{"norm_eps": 1e-06, "rope_fraction": 1.0, "bias": "none", "batch_tokens": 65536}
MLP neurons of a small language model. Each row is named by its layer, matrix (up: input weights) and neuron, and shows model dimensions 96-287. Each number is 128 + 24 x the weight over its row's rms, rounded and kept within 0 to 255. Numbers have three digits each.
After each neuron's rows, "fires after" lists the tokens most often just before its 100 highest values on Wikipedia text that the model never trained on; "fires on" lists the tokens most often at its 100 highest values on Wikipedia text that the model never trained on.

L4.up1067:133139151081125084105179147138133133143180138126153113164144134122108096150140139148133159129101127143133158115108085157109099121116092129174119118096112131139107165146112139073103146154100141151134117120151109110125111118128167174123147146095120115116152129141182160119113135159142140120127110153154151122125082107130150088161137152138146138097124141112086109095140099133108137150101062104131108079151105124069141097139144145147174103089096144132092170111175135158123120138128160122131079121170121097136143124149113146146111117170129103169135121136125133162138110130138182136
fires after: "el", "ording ", "c", "m", "del", "d"
fires on: "ording ", "to ", ". ", "iv", "ac", "own"

L4.up272:116156114114159121141114139150121110148129103088158148145105119090110115127099156147156114143135113114111148115134081142148152129139116140124115110121110132098109130128152153077170139105100168162074122113160134140159133142143158086110131176138147123127129080153163109172137101146163110144166150104123141166111146118145114127157132152148121106145144087128165103142082102186153166137113144137109065119141160125143116150134126124144117118147153135123138172108145133159091154166106114114169112100184148091142142148115181154137094105129140148132120126115102147111110138068110115094
fires after: "e", "a ", "i ", "o ", "B", "l"
fires on: "S", "z", "a ", "o ", "z ", "os "

L4.up145:164173136078118134113159124083122117094119089128150128128165118137143138130145132107155107100165099138124095118144092149121066119117156091122100123100155127116168122134160131122123162127125136081125124147099094137100125085127140141146169093094059128088155137126116166160149090119151114149091129104161113138146138112138146119118125085091158151129127082112151154160094159113129127119088080124121089147116102144122088175097123154175117138137172113169104125117155134105099133130104165104112139117141117088152152103114142092112143115159171148119178122151120148127148127104093157095
fires after: "th", "t", "ear", "is", "pe", "we"
fires on: "om", "ion", "s ", "al", "ro", "on"

L11.up1774:124111095077125139141155153117084154153146094105123184137191170134105164143101087104120147119073083171133137099104144114105102093112147137143133091130122149140139090143111136119145164170117111126154078152104117159132127099153090112123120121171122121115110147109110142141109152101131083115128142167147142114137112109138097123129165109134109136171130130076090155144136124118137095130144123130095163143116091171138124112125139153090082122115106115171132102111143118129124120142110137151140120119126133125126155132128105142141142118149118115107161105152178119128166179126161169168
fires after: ",", "2", "3"
fires on: "' ", "8", ",", "0", ":", "l"

L4.up1614:142158142106172141115119127133146156132120185117173128157152111107137123137096121144074092130102118150131098197124108131102143135131074150118120145104144142096143109091124115143129136146083115099164105108156106163138122098103114157128124115146112119122137124112128127106168116090139101123113124169131126128107181087105091111129168136128133097113146095119133190128131136111112134110203101144118155103134125082159097122110131134150155126058093113152132181111141151154087116105130173121120120147160148118145139096102121100149121126120132110136156135130110137118145173101124132120
fires after: "a ", "os", "at", "ad", "r"
fires on: "s ", "lar", "larg", "ur", "ati", "Sil"

L8.up489:152133133144134140110105118135134138126110182114182075138114137123128168171137106098156143147085141175084147149181132166122140114093142120131155104101134141130124092111130127134121156150147109160113162127123145124115176157102117144116086159131106114150165122141097122133109091092159092148112107103150109142087128128069154100135117093129144117166091084140134141124115133111163099147130121144173128151147127132091124117149172092121125136111125143102109093124121078138120104147128123111101141177133122144083109084126126116117164133139128148103109105147172138149121112099142136115
fires after: "| ", "0", "202", "8"
fires on: "— ", "s", " ", "3 ", "4 ", ", "

L4.up1762:123126109125145139140140110137162069132128146159086108121146123071150127129088099093151119070083140115122094153134115134119089151121165147142135171156150119093147107167119135110101110123131105160120143172059067074091140138138122136124081184135133152151091123132137144146108117149131148111088116148183159113134117154090130098109111148123156122166131133102109141170104092132158142113164134142119102135122163096125122104142151100100181113137133126108123108109134155145071098128131140095102125169100149142121140148122112102176142133101103099099145114149130126111167133139169169170
fires after: "ch", "et", "St", "Ch", "tr", "st"
fires on: "adi", "arg", "ball ", "ed ", "ati", "ic"

L8.up1382:107185132121135134144107112114148130122185123152152135142171120114146158127149102122094145122104097112161137099135125117163118105161147134123133169158134138102131157139162154111092137100143125133123144132137134131124129139148096139086147139111138138163149140117131143122157141122088088131102104182119114129154114108146101107101166149158105139130085172156094158141070129125147118154160159131121137141138127178137104119112122105083112137112132112177135150114159134112064102124125115139106078085144091136149109106165167145134136086151126140135114101145148082134127153139122140135
fires after: "A", "ie", "sist", "ut", "pre", "T"
fires on: "th", "f ", "ant ", "y ", "enn", "sid"

L4.up1454:117095080122183123118140110111173125162172132128119086143101100113137141116108089112138163129125134127167149151148133153071147115107125096092140161099057098086162090087131132145128118114123159189141127116117140162126164138114110110118116104164151125088102100148106136134140128086145154121137149107110094117123132103116091143109094145149104121151120139102076143151101106086146120118136140142144106122144115163118114125166146118159152135128143153114147145082126156132115099139115140093191133151139145089117111123137148111164129103098106147161115099099202136133130103098152166127
fires after: "–", "(", "/ ", "202", ". "
fires on: "0 ", "0", "1 ", ": ", "1"

L4.up161:126119128103149124113123149147117104121093198149110149121139127129104104168129112120104131086083107135159111163144097159139145134145121144147103183099141161136112114099165108140106099158123153135098099083149122098155097090140160127125136124124126133120121119084156139112128123110126126136106155153124135107107130131133164111142156079092128102137141126122143160088155117096081173168114085154107101134139160090152137117128135120082161112114125145088120109160116117125116127139117105126155127093161131132151154163104148161077140090094121113142138156125134122129091142184101135107
fires after: "\n\n", "os", "ext", "exp", "S", "ex"
fires on: "| ", "en", "U", "an", "s "

L8.up1414:101120092146130082129082124135114125155173147107164130125157103098153168128106148098151134128174098159127167124160075130182108145137162160168099103130092102085119106124121129091112129139160138119122111133099119131161151133112117098090131152101118136141118156098100169106140119158156104115178085119116187095119099133133101140107106158145125104130153118150145131133141146121086108145133108141129098155123100138113140149080174124178099118101158157127086120112155119095138127102135149121133090159131086143156169139133129107107120125134133144156147116167075117136130110135103166133
fires after: " ", "t", "| ", "M", ". ", "ex"
fires on: "| ", "unic", "chang", " ", "ro", "em"

L4.up1359:091164133124101143121139160138129170091148139114125126136129145110160143144129108104141123149123059093114104071147172112136120161108101100169183169133081178121093119140135152116143109132138080145137124113119146141149129076144146131138076120102127134124141120126097151116103118130149128115112158100162091077112112116093095109116130153127098099136122128119120135123116117107145134107141126115105139123124095144125079137125134152135139153109115150125134135111100163133126179133079134190112157095140180148115133147119158102113163120132143131128130150148162112122124103155118129097
fires after: "Ed", "R", "L", "Mil", "il"
fires on: "w", "|", "ud", "ed", "od", "on "

L4.up406:108116064147145116144130117201131148106115128155184139080101124111141109152115094076108118136083093166146141141154112127086098162151165093160101135135141128127083131120100143126157108109142126155105103098121117187108138146176119128136101142128094159089100163139120160148129134126166191136109100146103164113156146094137090091170095150106122145120085121115132127118155111112155130126132136123138132146185096096114116130097152126134130111102149130163176120155148171110140108130098110130129157116136089129126150126152149115154143121134161118157126127114156116125152151110078146111
fires after: "Th", "th", "G", "ty", "ig"
fires on: "r", "ro", "h", "re", "er", "p"

L8.up1438:157131155133171102104132159108130129123140092156144111131176140127095113116069100130174138149093131157085132161125155197169113169090120166112141135076121108144134121161160094132103119154121131116142157152104123114131152100129149090124079131108124107121118073110135109123144143121125174112128165131147123114174106126095157142104113155114125124105146128087107136111155092142061121138134116123089110150152101081102133135132107147133082113108121150141106140130120120112084162139120101124132143123131102150139065114108137121141185161097129174122139150134138127161146134125125144139
fires after: "the ", ": ", "The ", "b", "ch"
fires on: "F", "l", "comp", "comm"

L4.up1606:106125104155147164163170096106122137139113108153124141138142147140154180144127156111134100112146133143139141138102139167111172161099149103113108126115114145123111143080090119134118103114129147154131144122131123166121120138122134150090083089082120125147143101114137132145146159149169166147136099167136137166091152081076123101168167178117134111111117132133125121119092128138176114154120072077110118145143106138154095102089150126142144144160130129160115101140148127126098124160113103147114151127104134147154132123110123117156113090132127140099127127124176137140164147153121167093
fires after: "the ", "I", "a ", "D", "his "
fires on: "l", "fr", "v", "co", "ef"

L8.up676:122135140136123128139090149129144156174135131127110132128129167124174128166140119138144164177134167175164146102157127128144146151110145172147136115143096127124156116103106154171113124126088156094091084113164147087161078132139096114093085088131173107104130122142116134130104131097172109090175133139144130110169130091105127140113129098148135096114141103128120100143126155143106108105099166160110128105084160145109140114149155109123098118128154118131098128093125103148106175149138084152160096129171147123140127143161096131108140122149128107156160162135132116127146175105136122110
fires after: "| ", "Pl", "O", ": "
fires on: "1", "it", "k", "at", "5", "with"